config.toml
num_hidden_layers = 16
hidden_size = 256
num_attention_heads = 4
num_key_value_heads = 4
head_dim = 64
intermediate_size = 704
vocab_size = 8192
hidden_act = "swiglu"
norm = "rmsnorm"
norm_place = "pre"
norm_eps = 1e-05
positions = "rope"
rope_theta = 10000.0
rope_fraction = 1.0
qk_norm = false
attn_scale = 0.125
bias = "all"
tie_word_embeddings = true
parallel_block = false
init = "uniform"
init_std_qkv = 0.0284
init_std_o = 0.0
init_std_up = 0.0284
init_std_down = 0.0
optimizer = "muon"
learning_rate = 0.00702
lr_mult_o = 1.41
beta1 = 0.93
lr_head = 0.0093
max_grad_norm = 0.5
warmup_steps = 200
schedule = "wsd"
decay_fraction = 0.691
decay_shape = "linear"
final_lr_fraction = 0.0
batch_tokens = 65536
max_seq_len = 1024
doc_mask = true
train_tokens = 609300000
max_steps = 9298
dataset = "wikipedia_en"
MLP neurons of a small language model. Each row is named by its layer, matrix (gate and up: input weights; down: output weights) and neuron, and shows model dimensions 0-255. Each number is 500 + 40 x the weight over its row's rms, rounded and kept within 0 to 999. Numbers have three digits each. A neuron's up and down rows have the sign that makes its largest values positive.
After each neuron's rows, "fires after" lists the tokens most often just before its 100 highest values on Wikipedia text that the model never trained on. A number after a token or word is its count.

L5.gate77:534547586466502523559505477553492480517516570566482503517486466459554575542504522509483518528490480507454494489502441489566558527516605454580542544567446473508439481469504487509448493490512452521538526478496464464578433526521479460572455495549437502478454563557411459437499511493568444506512506540491531541485545580557570495570473453489582542533547513443541490471463438547517526452512494522469494539556545512500452550546485512496471505484519509553460500544503459586538503496510486462461568505473443543475628494431515409508507484465473431489505525503561475543515497531505516545454585482497421473458470537532446541511481526487514497530496482504525471497480519462485532460502466455538517483533465523545492540551528523441541498497425521552534579506429418531554500485506488
L5.up77:478444575538502532600495596624426432509523420472498539492568534553542571507503486469492483502561474512476482559433506499543500529477458551500496561529504477533490497479563514521522480487581478492479564521475433491464535495467471433491526479572495556454495523513561506512560453481536496433482562447544488520551497543536494504510547530478556571523532486522568434502498509420525570461501522416582541497517493513495454555490460523447493530451504493460485463473564503496503470495561483464542461475557505531551460512543520482466462423433500493471489564453474501491474488543485559513490503564527441532496481560465534510490491485442525513472483532428462498515504528510470433463511558444510454533471493567501496588542519501499564472489503480518438504465511394468520527484431591
L5.down77:476556510547540511508498537570539534541509595483466449529552573540528567500508590476487503535537507526469497524548505449565531483482498513553516468406500478470445576476462543602564531444446477522491470481554489452558513490470539438490531540544421525530477391545570516469491487419464406464517521484391514499426514535526433448447542534525498553503511521445557523508456494481469505468518418553486492547486491579473464493453481512503536493479510500488513494525513510557516542485471545458504548506484537550408516493574438528506499455444490474472581482527558551574487455568486566513519493481482474558520545517561480481453517441492427490519505564487490458456533455492486491514527513498570469501519427555485512524444502473492474472447496510507488435525496519472516455460527519
fires after: "1" 22, "3" 17, " " 13, "4" 12, "2" 10, "6" 9

L5.gate152:495523554565433461513513508460438451460430533466495513513488486524439482498513471493538453485521513577440528490446521531499508519441465498503521498538539522461516547485478467463459443454508511568446437533446568544513474528495525486500527487465483460495511458583477473524457555515521575507507515511486393537488484487497568541556494448535418573492549480461524492490496519470489439485494475567461515531502395457605520562531499533469492497519539560562511525528495494514575538493571453564465461548466461460475446450553524576580517505498500440507525448423459581522503513473503450480455456469432498557487565546493549505522451541468527550435519524530442503460459471531405457528439500438465546484457575512456563483515510486435488542486534504503434545535511528487560518482467518
L5.up152:454504475486527456511453468448499481444510494448522520426481498486521462453471516518474481547543525491504496448524536402536545490496497516427464519472482631500461543461513510558586507443483424448438549502517479448414512489472501508489540433512571547513495508512516461461423498463521543549540488435478462504442411482543522544547462559409532530527495478515490444518456418535506569511520624515515568493483464480490410527477542487513519475522484541511519485525512558512447459475583514480519477473473466517482456462476460538555476435508471477459507496492548534518535420496457442448483499555493478432542448553518481485542459508489483451426506530564547460486496547518406434507540547551519544450515505536496504518496483485486477460534505466461560473449537422416499467501495471
L5.down152:503462496483474497445494456459513416513472411492504524492450543536478515521469557556530488493509474532446500562595433531496561556509506465426525535510560563529490462510493538523490489472567502531527453541491434480499449517464515535473462493438530474511421506497412517457568519484503477496505406468498452546452494536410535475496472540438528424532524502423575495517468481480483470581515534512502497510483445523498484513464549545556545438593472504514492467465478498547531506460531352508566585455477503480480444537496545494486453528504478492574558468541472494486490424475496431478524515476540497512520570491495502522490405415613453502466506528484506474512489528487491460511491449531495556460464476479496506461533423418570509497480537434538507540473501497533501481480498562
fires after: " " 55, " Mc" 7, " Gu" 6, " G" 4

L12.gate304:544508455433422524505447454461481515552522425540544532463418575520521460491531522504518458433481507432504465540453483449538493452489505459556464512503419561473469518413505556475438494507474452617480473506501398434471415457447518496529539489510513488522561533505504481534486459502572520550501484540457461562467540477508528510502466439485535474571455465572444467464534429527569451502505509491512503505506465469523527529419529531520468464480525546560447488472503510540517471478434496550554566496567473580446509481552518509443461446501532501514457519513510572571499536497432463419494543521571436472497538527508519495511446482491463477538475480546441469410514482510506446475511482529472495480468490460524524487564506531444454527522425413539486477491495581500524470506504502
L12.up304:514477486499565532487588490567493476547570525478412528528461505582541599499414472449554441485515507519465473571534510433551523506466470449510369528496522521551484538536562523427551517576421514472518561505515524502503535489556491496471534502463486420467482461492503473514456467536557468518559469511520507458512546510571512523526449520475422480528511573535510523545549503453460437548455494469506475440553481520431493537515521493494501473489416488540523467462462476481467502527485468534537445555455475504497450562559499484486466504493537540480528465510543469527516450472428388459523550453502534498523527584478557489510570476429476457521548485499518542441508492446494488529447501522515526472484473464570529519497467487460512474448574455480463428560541498514558497529435530
L12.down304:428457525579475522510515470555496517492499495460516505446534548475445536522521510527509532536516463511511464480506496487518497452571568487527473461492481525450477395534531482514467550493524456464531547556471502556426496485525529459512475500443502483553477498483508571412497512504479501488526475481518563564529528503538540584469528462505494481523533418520500491461557463506589462567440462560486529521496431476545424597519539454465432555483472537566505485444536455536525511524488398467516533604518484503565569438468517473506548451520456477497478492424471489546544594494499494467542530573562476511424492497505494502619546533460450476531495449532547529489504520450559502515579475431478515512492506514579491468497531497474493514480472475518437492489550507447399520472542534
fires after: " " 88, " (" 5

L12.gate670:496518384522606603545476510562491460498471585554452494434487492487530508483549474456463492525506467462423545461432474540528555498491559483509482467497498520447505475426554513491568433407459456488442485477545541555467451469558515454503491489473506541508470490488435555502517522520483537524519505572505477513501467444573506508395553497508499588539456532518481500532441468545514510543507492504513509481518530492511458500493482494521471471494496457570463448500465478518503563558582564500531524476497514504509509514441519472514527487546479539439475506407451457514553529465439590416490596471459511508531512510498472510476469613397530460589534522507513516489467525491535498453550515553514508499461454532535519442524561462484525510495507466487519534510457432533456447545464501
L12.up670:443454438479435454482512523513544454445538593519563407452479551486428528443503528511534491543458529519510437498446358471532505484523491513438502539469444492509562466609551501459523481415575488539544505551484452500529472479518580479427496487557541533540482491515498418514470522517502518438539464548514517542464491545486530559539445507465527546461442560440512533514592494483531520519492498411477524508496493475530501455484455525464485502441562462478508472531487525476488466516523523471519535542432525442515495487506457522523476439481469486487487456523476500516509477507506504422470486460426446491468459479536530428475545493557501551501510511565468507516472533532521563491490463526457480448581426614553526570471460496462452459547497501543450515515480489456478531550547475
L12.down670:461594539513527481468498532488546477485482572521404482512479489497521544458423415464455480510575519486443535470527479529496480518498488494479540485586463450496501479471483462486521573581529608496474446455533483467481478524495506491529522469538497538525510504463518458506561555500517531490510527531434520465514464529429491480509502543455494524535497560474522493469546449495457511513551503544533433445532497554526478527571483537479482475538483486455468506547463587534528475553534462505479548546471512586452535571531568440554517590485445490540507535474568556468488499509496478434516501529514527495535521477476474516521439386518534502479463461498428624541511402478543525524471496548579439431509516495435394526442489531508513422454488424481464510518465508496491529526523506
fires after: " " 39, "1" 10, "5" 6, "4" 6, "2" 5

L13.gate283:508535475532538477605554480539488484524557560577535477471429532482534530496511512500510536543498371533546506530454440457488556479507546448516423521443453521485412493502562506445510522505565487566571518507561468517473560446525488483559510467521544508491494544454530544551454542563477447536490567461549470573546491440592489499459496509561514476503491489482495541483543522501554472531487469464463420536596453558509524470391483464521508502458558469519504478477516459537456516513507491494454559514508503500423493555523498495480509424450474520544500480527576443502502486533447555533529508470468567451474405508501525463518495531509558551448548560540536511557491507472454488511516524514529474453509468503504509493430544523516556515490430509448471456422524475494424518541515441
L13.up283:535452460531505500520514502563550470551561423467448540502507539548502460429548557468537533523422467500479518441436556518567416500485502442483510503543503507464597554493467472534495490479483421485496459545512440516466540451506465438523479533547509479531516394495564503492571517497410400491478545526477533551479528549547530497481464477460494495492504550501499513473496588548493540540577471482444498501492558513502512508486454535528508544518585436459541529501463516484491433466432488482472497582573492476480468547450465420501486502483545606471507519514479540529570427564547486520547430400482466486522497554483461521476544522494461538535477478497520569450527535515523443537497542554513556478483482479571480480542527545486456467494467490466462517514526558425509477508530458
L13.down283:472513468533444595493461473530544578476497460483515482451505484485525542540491520490480547446558514547513514521475480518511482588472468472460465527482517481556519499551494527510558567542489488518468518457474594465533515509483488437586480504460519451483439460496543478501508510509462536514502516480532442458496511549518461535477389504536489405495454490448521447503568546572468491503466498512533498495464495535497480425506461450558565517511492474526470398502502494540462507506582504484494484555491531479474511471540481573417430492494465540506502475517547488530617532585542566519535510463539421522501498506529501532448505663521405488485549495550514564414477539528514420506499441537498503501512532527474505545481450503526562525526514550522508536480477476412451487501523580
fires after: " " 54, "3" 9, "1" 9, "2" 5, "5" 4

L11.gate148:456471588423443551493438515502481437497546450514436489477461463475505548459473459442508553470511498513525497512458471499499507482516457437469523588568432466470562563551516427449537454525538401474485489495502488572504474488535466540481540446522490508459537533460464481494472492526473460485500449443517535541533502527485525496473522555545534570474439515561524546485506575536454513493528555527456545555539571504575481477520560512513501518492473496486459545586520431494498460526527471555552488447512451509564475466489486505575518531501557528456535543557533491486516495440578458451422435506482486420543554464467535496469501572460513433474566504520448541511445458527492487521521492550427512518552510558448461491492528562571491534504444522580503476509501468438470512548531589
L11.up148:545561430522531542463516512531460514440460551568602487569495457474563428584526469471564513521522520485480434416464484456434495524557503503496540488468509470475508509525485514468524447515444576570562517481548439468541479579550531486511574482576539440461510515528471523492478500469556501608531460577488506504504475535496499493521426496509506439489500422463525529536492427499515457552536534516587556536498476492584469572502491492492489464504480511461496619469463530558453512486523568468501486483513512578539512491525509490474518455414452494548569519506456509560517505541514533534536543499497540447541536576478522498470443529539452541401483545502504485540504490535553457472491492465517534472533548572525442519527470465526485513475420521507518441511500519558486463504488491
L11.down148:495540447481534549490481481520501491432514472535606471453523491496505502493444476467528473533505481424493535509454481504542545583491424450507434495523506500459587529538449501538544494520509559518467489534434469498493566493437487503585522484490478483455562458494443507494513511453542527522503502510487503493539508481507508468538490504565549497508460495546479604599529540510466536512564475486551503524484459521531537561478540534428552464603512475477468536483514551511539495549478590536464570509442481549491582549530537545563491437545411527551466539504473517528462466579582447516437512546504516526576441497478475448534466585480446495467470442436471501591472507470542556551507498515424479519548491478480500520542536489474497547478528492476502480557471494529465440403531522
fires after: "2" 26, "1" 19, "0" 17, "9" 5

L5.gate603:491481536473535519531521551526507501518558587493476512542486460476454482480610569459457511503467485454485548500457456473506528420597374600555536530480498485501529478489511481446487452503534505514415564547530455517465538521508536503449519492588490507537518514584498527506529507462641526546495473541498473526561500442526490572524483562565478543529482419484573516430511474496529524466495565553529563431476491496513470536485503528474498523495506498484561436497545514489534595501525476504471537462516496537472473572531510507513503419469487487581455501487581475540502537502476478491500513479469461407557481468453503481520517545500437477474469535525461548463477514487430560473474544507522486513390441507456517529480494466444503544491489481504542509457433500452576511475491496
L5.up603:517471440517464525437484560479525514432492479482490472500466436568540474420565474561511461516443475503493559556462520529435455489544459499460521545553506510400602496573476554491503482449480500485500480631466505482524500446482421542549537560497576505481482429534506530450543486486488537499551511443526495516490439505542425540486493488471455484523418522481474511533467467479469443528489525557546509449459502535459527523531473466497508497534568584442436446490491488551490475526503556550509512490500534482476529485564528500441494578529464460477475458494559547462461456521480533421549545523484486460525456525470529457510547506536477408528518521440534499523492486450523505461476439551488603476445466470508477422550503534486487496518579579505474478530489430525468524413526494
L5.down603:476428447519443453539505507474488531490486406465542547508514496499511471501494485557484495492493512501431517430467503524434533492528495470437498527513469455531487521563451487467557541431511514483512480576556526471519512463476451552494466585467501502495457478469481547477488513492500574502573511484498472514466449515541518439584419480496478511466488426414471510454513480377517577542410497503469452476445439487567476499501600514539471508547521560507498504526472559550575542528425391556517472545496502514487452556516483475454537533566491490598526587438561492431523485566530486478509438479471506446490514501505476425496502566530504520467545421555530470463495526510466518475513516490486479484542474488523553446532531440511488498514570489501527519502510419473421469496486461
fires after: " " 82, " (" 4

L4.gate92:552415485615478498496516479513477534528426510512472505451439439551489435433433524556494503500533484566478523465484538430471500537511485465499529454503436424401459535483518511570486489462551530510510537487511497556513547539516514467450447499527519412496555589508494472480543541458508439426470397440460470522568517529512484491470502498444499454412525498464493512490515540516496526524575503497439497468494529495573469518538534472497488485474484448501497501573540521503526550562446541441496492510511516498573508487528564455545532518489463504562543469556416510505538566426474471458465493549478455491468522581505558482463424465518442517538493511479494524472503474491493502478493614502499513519535502469587534529481442531518524495514547571524579519433463533473472532415492460
L4.up92:563556490491554426530429538517532515507464446489475523472535483517508559486526405471540446470468544574592508533553505474499476540499511515536506476482458521516600439467537534505440500497480470493515472421598531517491501521560492511501532435477472517437466459579426443474580509449506498548502521497482505488464472478503547431580441537559492525485519465496531494514543487461501546585509431472465475489508581481485492417567456480523541489489388584485442544463536544567514492473478534540534447443527462572486504502592514479496533511525511538517535529499456507498452550481545466413460502484494462449493486461510483499531461515472511465448517584537508477486408522556496472503479435504501415484458507532496551543488503511529575480507472465479491519426519506480461486511428559
L4.down92:481526510521523456499456525549522552503503495532428489513588471501474533449452483470479495520510549539530524578481471549477445471543565477583556468566534481499544451624493557509550477510551487471528528513520520444522417486502459528501479468512482486465448516518479525414498488445408515481493545461483493522511514457502586504589488546506436512499448537508539516464511499534504573574479543537499458490532521459538502492529439479472536550496540509523518564448522431525481516509517598541493469476457508528512497523496422460521493552570522509368479509523477465479488469496504565496507546578498546489518530485527448482586523463485428586443515551481501534443492514468562500414558472442508439499551550511457510574520462458434585503513496446493534519464548442509492510488490553
fires after: "9" 39, " was" 13, " " 5

L6.gate636:553474491495534519526529439534483524453596487483532541442527524522529522546504515539501443545578448485500437561559559510436484542531466520499490479488481509450578520473489487522452476487476533483524539506501465453518572504513491560493462559532447478470508523537486511534543543432559565480516455528411489496465505423495564513498570599489456445486448474490541539501587541480510515511488522531510498534570570488495503566508469493486422473472497493430559496583465526533448482488429465560431436533507495503444420453527504480455453525417526530473564559501487466522493564506439496460494474484523501486552483514522436529499460447513464529514514479453507496563448553540467421502485593499514519502564528547549565567554529524488512389471575522546488464505496482448496536453489503
L6.up636:471498459515528491508541395459495489416505575499468517440568408442506569501591464445458497500504537514478446567508543553495452438542474520426450478576512492559508478545527585506491458439484473521487489565520510487485503459514503531444537444510617473487448509500525537353476501532530538595520436471523488487522488486488520515499462474492530537499469503549483474472496515488483542509468563425510530490467530491515482482529490506444488537479562497499456521551536596449558502454459541455510509448490564509486440474521502438510533508543511468547498495512556497511581528442531492432436533493456550483546537493462470536531487472505492463545470480573514442489458533484494458452453481505527479539465533506472572409499488542504546479482424511404498481537494536482448559526542503
L6.down636:526470506593465561502544474548489424538490547547533497487484471503570491553511485521462539529494557477560506420508534469507550585425552434498459489485524537519460412505493496555549513565442466474519494547519505510501480474448446565501503486532479563555420460458492433450547539472548517468472493626522510542553501469435569479490535481543439552481491449554486429538483522504456547474519476528486527466516472471581555552503510580521578541504460496475525529522502485475490523571521408522452502472537508421513567505559510496471546454511498564546526513478494422509567541519528553462524523484492471471617531501477540447495469584574414497505532465469508515475440498553483500539500498504501502531439539463445488518492573463497560496441476503495514488531482501486519461495502502
fires after: " (" 40, " " 23, " was" 6, ";" 4, " for" 4

L4.gate694:493489537472508444457500455434411560435502465521504491506492563524449524434553479570456475477499556543513559465499516436492502507530491550495539498546519496424558548479443502494572526480498500455518528537467505579491419454493557546445537447464533500516522506520533527471482506552522532491528441492505536523492549500523505430426471518469466495471453468492504558441496557505508499499486551460512500543460505463471552445500596490494539555407454438502474504448501462523563495492534527468541574522443541434465477514568510432520495461497504458575474460488533522562457476428494529448516476490586483458521489523511485535513460415545508552487584501530511476446508432448519484562507532502470579488495461502451569510511501507554426609509469503454496541510481455616492520447490427
L4.up694:492494460502537507465530505511424472458485521511474462541411475484492502512491450518582548515575572461489522541482501491536546490569519582489473487514506477454505427512456570528525473511500519505498605502467464464562580461482512515550500520526475579503536567523441535426510537519510496522466554485591453544444528501486506513512496415476511515538490497441467486498504484507514503459507489438504501561484498457547592483441484462478521533484473503493497501513504458517440467506479481496511434515574544495422507503469444443517486454538462473497496467452460467618482460467516537552524428438465507531464527556456545480531547446449523480453546560492604499551535403504523522578553542514513552483494549461543412536483431520561502522516525500464560433598480458531468501442522504
L4.down694:457485519497529573492536582486555546532560495478528534491468430526517518463542495458487444540456537534510497436520464560536544473484480528540503573555512565457514533488523494411477514502485456467508494549514480475484578582484557521511526524537537502480527500543442484443468546464397506503504580447532478477565470548473535457514458469437457567497499446464475422589504543506630484481503522447500556505529520478513546542456568508469534511525516470515519479498428468490498457507461505449449575481543512476575455503450473424543520478462479507509571467540541577487406432543470478479563529465514466467483502500533463475493522473466440481481492488408499456540529482556480466508513534503527484476421416563548496519531487530522457480510446441424509525547506448468495540524449512
fires after: "1" 61, "2" 35

L5.gate333:517504582496519492516384467519443511476490454530533511496527481495550508472513449504518493490440441525463509529476525473535586470475529505436503508484476549435526513542508480468563541482503499541462548499515511548471469461449526451431556529466422499552452444564533428473470481447460391528584397477514479441493548509442512441526494444549539472539474435554500488555570499435473556562534524516494487456451513510501533463539454535549551598494505527454466490461523471519451463448497521470512488519508462495424496499528536550475497517510520493505514491422498534584487450550467441432451567469545539500446535536452509513496533510492494490447479574452510408510473505482501543531527456455484536476472520514527495433549517496517489506468450568515448513404428513493495476507508606
L5.up333:472600566522568521488401469513484518458488505518525511549429496542444493546453543542493493533553530524537512445535562519598483469453478450445544480456435526562545529531518459547514535487471551475514512504548521537550497511541527492492425490459534533459434422466555514498454468542509461404463485493473512466450483518510550480559495513483496437531469571457464421490580499503495530534486548498490558476494460530554533536490487504503498511475480510472521430493488541600541503408501566509458511522536518488519492522482495540536544549502462474517512571532554526572447427544483535485451493470542438455518438555518538472519528509457550503489505533566522509417462455501480525502572492501380489527520500491582449509476461490468474497496503447451486430445525439553539478531532575
L5.down333:509460540524488403504470509520466534467511516467499457490519490510475468471506470506497442522518444490551505473435560491531578405492456515460524422491474515411486518543524493545540604509484493467525539547512502548582469503415533538556488493506416441600478473461505524569551545412469426447529510481515479421484494485454551429497495519509516507512506456437498518526520430463474502577513552495470547440443514543580482525529430448560500493513625482476508462506515462511468482532491441465461488523508460566534517516483443500516516537415530494500568522530473539471452496514547476480438545450536502523516524586454507457500533409446559503428478501508511470535452493549467476570521477508426481523457484522489479517497498514562543529528451475462423527526483457537495495451512482
fires after: " " 54

L5.gate474:442577487504469458538471512474438485552439510521529547535471518567489561509582549419481460491505503513496528468545525550519500492564486468457533455552478485520535484479490507491492504470548524518513479546519556553536556471478534435473451540491536521460464504535409515578523504451469437458553441529530431489499490524509522521557500426542585416481536492408514442462518513511487478470445534449544489462464475469450484425517547556545500490482491536539481524522428485561583599464422538523411528507468491497522446445523448431552482486477488506494488485521502472469563562523534456505508489496479514498510425484423462536505471524436523481592479464565459559487439457512484474491481478549573472490489492477515490452439569448489499507486490489489538489415587460543581504533490505
L5.up474:563504575557490604587520508498493521506512514365495520485547513419541506492512372526593467486528417438472449536573440504544525499509492418540462431550451515493443423479505498509524503515589485487362489517474520560536501493537481519509474441512433479487494541522469474529538447524523554420503551492479520464438576492481526542486498530611525497553545454471539506568499514507493486499503525455498552512532444502521484490512474522501547530528498537533452526472519549507474512472482432560458511461493504471498402484516532554506497552504474432566522494592554566475534521507515512480566518527435538514439474516472519502492479468489487479531494444540504454487510461478455488487557503512520489548477542484509458512531519576435500493494535502529485491448527488474519538549467467
L5.down474:488402533527493448475500431500534526482557490580530458482577542450500503508424454490390579465487413470518551467487477445587543573520475519474443416506425532496495490488516470521493543519507520534506534516549466518408566508479530527498498488456532555502486528525458512465449520479543502435567491428472472445368475486477505457433459515422462520501522474547464525486465498515497468535506557471473551488554527511518530482541472534433523493505486488408530524571490522524462484468529501410525527509493595524455537569463453461508493464487533484549500502466532513496505492522492484473515451508494451477532507582429573423495528499481561595427527505476435481557481525525517551487494519524524492464485484512536501460515474512492537495556528461505508566567457532484466480508450574
fires after: " " 68, "1" 7, " C" 4

L4.gate217:441493507462486506509512546484435521516469494523503516463489383524457584564491544496508535497499476483463453473497437512543518501552545584430486482536481552533497551442493453499575484521467510502499545494466445490513443431532487561487497452515497474443524476613463525562447529465560523503585525508464423588511595499556540452494511450465479587529500526523493497555520513461500509496505461455439542493523443558545567490516485515441497513426489475458533464555477478522506449524560491508423491520482512472546569547439487507484521460558457493454483566563553602483514509455571503451460480476491439439502513522410519558540546501527445455489461501502503496505492463520513485510550521386461504507453514579469486511520479555454509487509458513483465536473481513460514537480567568
L4.up217:515477519502454544494583508527503539494493505556510503548491453558438541461489534527410495483533513467478543508504462469517430529536534427524442581547485493482459426505577491480609474513533573487562468504515499511554422461524492464510558533489495505461567438508511531493593528458477405449520474525543529412538566489514483566534448529518581589485560430491523501499567494494506520505505490479477526499497497531542535492500475521492504482529513505545474538519526438451477490498515420477500609485469528493481550456502507478534496482539478561518502529515513534500528467413551543487521454548592466508504514463486411556537500463445453482476484563540529502486512519455532502521494529500560439615497486504547523499420518484475486432397502478465448467513485460506457503480548589
L4.down217:472556469464497406506531524546492511535582601519423528515495469460477558472492503467525478529509518527486523562543411452574494463466470562565504557520582555500474550526543529618576517528492520610600513525519491476492549410502588517525498488543436525521512470525524561497547474505454506485489475473460484525493476558523442432420499510532520509491512483500555489461492480484514483475546462466474517505501551538522521449425525440575544464498476540432574517542525509434442520505508399521472513552495547541497485504507520494513511423455528494440520531482530546484566468435522538573468466468471437443560490533485503511531542451447525492497519513485473516477474529498513485496489505455522476517553524540502506566455531537422413437472438523460529518484470475484485524524528537
fires after: " " 60, "1" 17, "2" 5, " (" 4

L5.gate570:466504502465524565519482505510423526477466503464539574513566571485518485494478513553567523496465481420446539517530480498567487476554530493466568511493449481464508473565499463543470507497467508513541583505470495509504477611464479487457478478495509486483506541605494465482531609532466508460430536548501502530489422460542504563501474555484521467548504536476518494455467442571514523502509505552492574524501483469482472507569509564456463545503487558517521451520566494537470474509507474570534512397460467506521507501566501506530481516506489519586478498377523566535474529456516515555506523410418585488500486562527513538435490530527495473584480545481515543467537510498489570610494426410489520537435478526515520456496475572559515471512477508511458471503466514440444545487498503
L5.up570:571474488537498496489492504444519423505524523442504507546571496461515498497522452534587510455463474476494514499438489519524509570502501528436529512461417585523495462525530524571469490515478438560513515519502558520464511493480544553529575505484430415483447615515549526475494507472475459487514500481560588525496443555518452525514504469463508481542542488467442486522514520492441484502555525477499495503519460492509485495555476441472465534500520451550517504515529476501491487439511496507409533459471528436461480392527505465592534436436486451557544492496487535482537436435515473503537463553466451413513529522502478517452526552484556448529508567487531534492489470480536652493447484604541534520471541530558516410497501466508506536415513514516516551445435499487460448489486522
L5.down570:496448470424526509533495564514554492494500523541493494446572454524499561531487476500477525515491513501504514472450526500510488542576512475513525511513505538525534466494553529528542519540536473497546487509571509500442462437425557564514448522482509488480409543483606498474575542469465422468474425535533579483570530496522442476430530485533441505519563531516513578509516540484487499487466492598461533500451471466483513485459503482563501453505467508608448463577577462503501470502430507472481497509541488478463460462475494452406574538478495453501490537519466528503585397528459510446516399524511528490462493519490486486503495444508564546445515528434545414449476509527481502581477575535545579510510514521471485470545558429448519513448441528507540512448522479494528520504464505
fires after: " " 66, " She" 5

L6.gate409:568487482440507461497444523391447472424527535492535563457459447466423508433499492492545520454489417490535471535490512484539473413449588437558484500472499511441523516474487543508494517510554457566526515466535466516501425535508420489546492519486521553445572506481545579467522426553475393546561528454545508461452500513470548494452441520516543521465514527471480482482529493530474466526528397468542509508473517545509451471508546563531474604513430517511547476448494488523512476484524455435401537522497482444494573549555521504543512538498494495594489470488496489470521452463547538460562492444526521436500440470481514524544440562474513568576481518481542487560485487492511516554480523509516464548457522500526530513569534473528540526507495527484484455534500476486542535532541441
L6.up409:506418430493460446499455502484491467464455492486514512525480545497531533504481438510481545469438416473459460516522493554493468521537476494512530536467440483446500529473492503567509460437461439482485463468485524527525508484470550459561433510569515484448476504522546470453455445494435576482554548511538494472480494496477445543570472440489486449510509542510460431482548499531519517461539545502500500495489582490497466579497566502514460521525481521517569497515508583442472516490506527613562509526465504514442520491441535502542422473490535472624481440513536511610509411555456481470447497520443507436435517540480567446450481560490479446497560517511540463589495517484442557520544531511500485504496476555512512549529477530579517505556451455427516504475503568524480557516567439
L6.down409:598456493536452503509542516465469469484491478551481435489459550519607542495618553512486560479551477488401485477481496445491533489461543479480538469492488527507470470483530486472530481491452516535490529491513494459499498493520517494581520562467468547492422546461505499537512516450499525527557492515581469508443525472456500513526481528462439488490500527548487427547467464512451548521503539552479515510510472487535492561539538559519510404450461544508469500517541535460531439567532553471427534569469503500442474538550493490520532531488517568514505491415485505588447410533463461507551515475453519524497425459501458441436460410423487497483592452442590481497480478536438530507536455537476475476498507516475602468463482434554464505426494484520461533517523494445466523448552503
fires after: " " 33, " W" 12, " Format" 5

L12.gate620:576454480452509570467576512426552541467536464542526505569608516453481513517444491451490443503526509532554465583508503564526478581493415460481464484521502547498496525474510509430505460519497498455424417558467498487527488601567449534495494482527572479481483540466470457487514525471489474537498477481446563463526547511541490452562517423483535525493414487445530549493541538477491517486493501501493546552468533485472534543475549486581532531523503461532508478514565485520425500468520570501487427496591487494533479467420511545568489486478548553469554504495507465501452499556532558510459409496476471508526541488554434561455516456523442513466510462432565500482457483518458546485526530439444529415533503555568447497437517491502514517537487493458503509475487498546491586486475483
L12.up620:510462539491449457499539517510534537458497561419561487565527505458401562531534455510469480524518492459494512459516484497487539508551535537468562574498539543470509464561444457489578473462426525497570415500507428520554503481556505509440518481479492507479499467522478525421466509511486442535441498527449536563473523449536501515567563409465496452467491523473571531528565481462521544532541490538484450559489553468483495430461519502479562494488467481427536533559550466482504537504492502511523408535506538456496521530521478457511544518483505457539526413482591397461493536494537446518499483478497534573603434518486511562492532613506499523435502468466468513507519493465422529524512507477452529535496501430467473467473520424504438559508542480499460489495462426517443537505496526
L12.down620:514512542481557515442486495504547539479531387526586506515457506478474500535426439502403514511518512540491459471552461531506490525527512476479437469483562520507525436560508514543514499502550478511510550585454475528546468540495500441484470541522545479486503496532564413476454477504482545502489508479493477513548549537482461502481405480473465504520456415499514503495509509449476494520613591525499523488450521493427551510493526545508423496553492467495474513482571510517561511496430592509551490509571530382547548533518488504564497480502450512499509555442518465514520542533577491495514456512517432503477547476504413519549506601521427538476468482483577449500568454468465525512516567506491516481578452551511537576383492491502485527478541494492520537541540484512555518455535505
fires after: " on" 21, "2" 20, " " 13, "1" 11, "On" 7, ":" 5

L6.gate430:567508494559516454540453559493498526552506569495476504518549462573501463514484538515513510484432460487448504528472545459497560567571502464438439511483537403510499497434465565512471500438563535500467521468546436520523544517433494443461515520488545511498347574470552460556567476516538455484513528469538541510440507461478553523496516485465404491574498459454514543446531517519436538535483556531537589519425473508599533542538541533453484524516482504512530489445507446441446507434459499517522432531479579533503484496539475488564493489516511536499592541480481572501532536491515480492472560567500431529471470459459489569576508491514473519486533465546482513517532499568499520517565471482512559495494536502541501532520526494556530557498464568497498458519492450551469521488465469
L6.up430:503514482539489525467450528521467480465479529509516508503453495484467456490421496389484467504499474487556511486540450547542516501520492535471478518478500500500544472483428500575474504408541454452485546474495484490502468424486465545528528523548510477537465543497502498514558442572603555487506553409461521459430498503535445528493449476534452450515428556484442520508441514490465553495501447476476498500477455594485429592453550414477490476502524535578457523490530498517460484374455531501496489511457522428477518431444533518510499535487507480472481533475527479506455524544456497508442516506588506419523510536471542462529510535477445534487502433491524509542458498450497459524547536537375549450465518493554473462473416497473433521505528471544432489424501462408479545513496472
L6.down430:546508474422436533548466517497470509536551552527454483506542545555476542530549554526471562418526446443483512531514531535492543558488535514443368476463531460488473523436455515504560455410494560522423468491520466494497562501461501491515514588452483539545513458438481504439498496498455573520457579479546566578436429490446533462522513557512505449477527507486519458456514466489558502533537479519515574488414597470521525471548503491521461544530511492544492475566455566464481530511495433509536456514495501509473485495456476416557519543556540492502565466469542394528503478480500487490472532500513587482515507478514463517520459562463541492472422577484460493458539526573515505492508500494482532477459441462514446570584479493535470522505465553525489514485494522537460483523466491
fires after: " " 37, " (" 12, "M" 6, "F" 5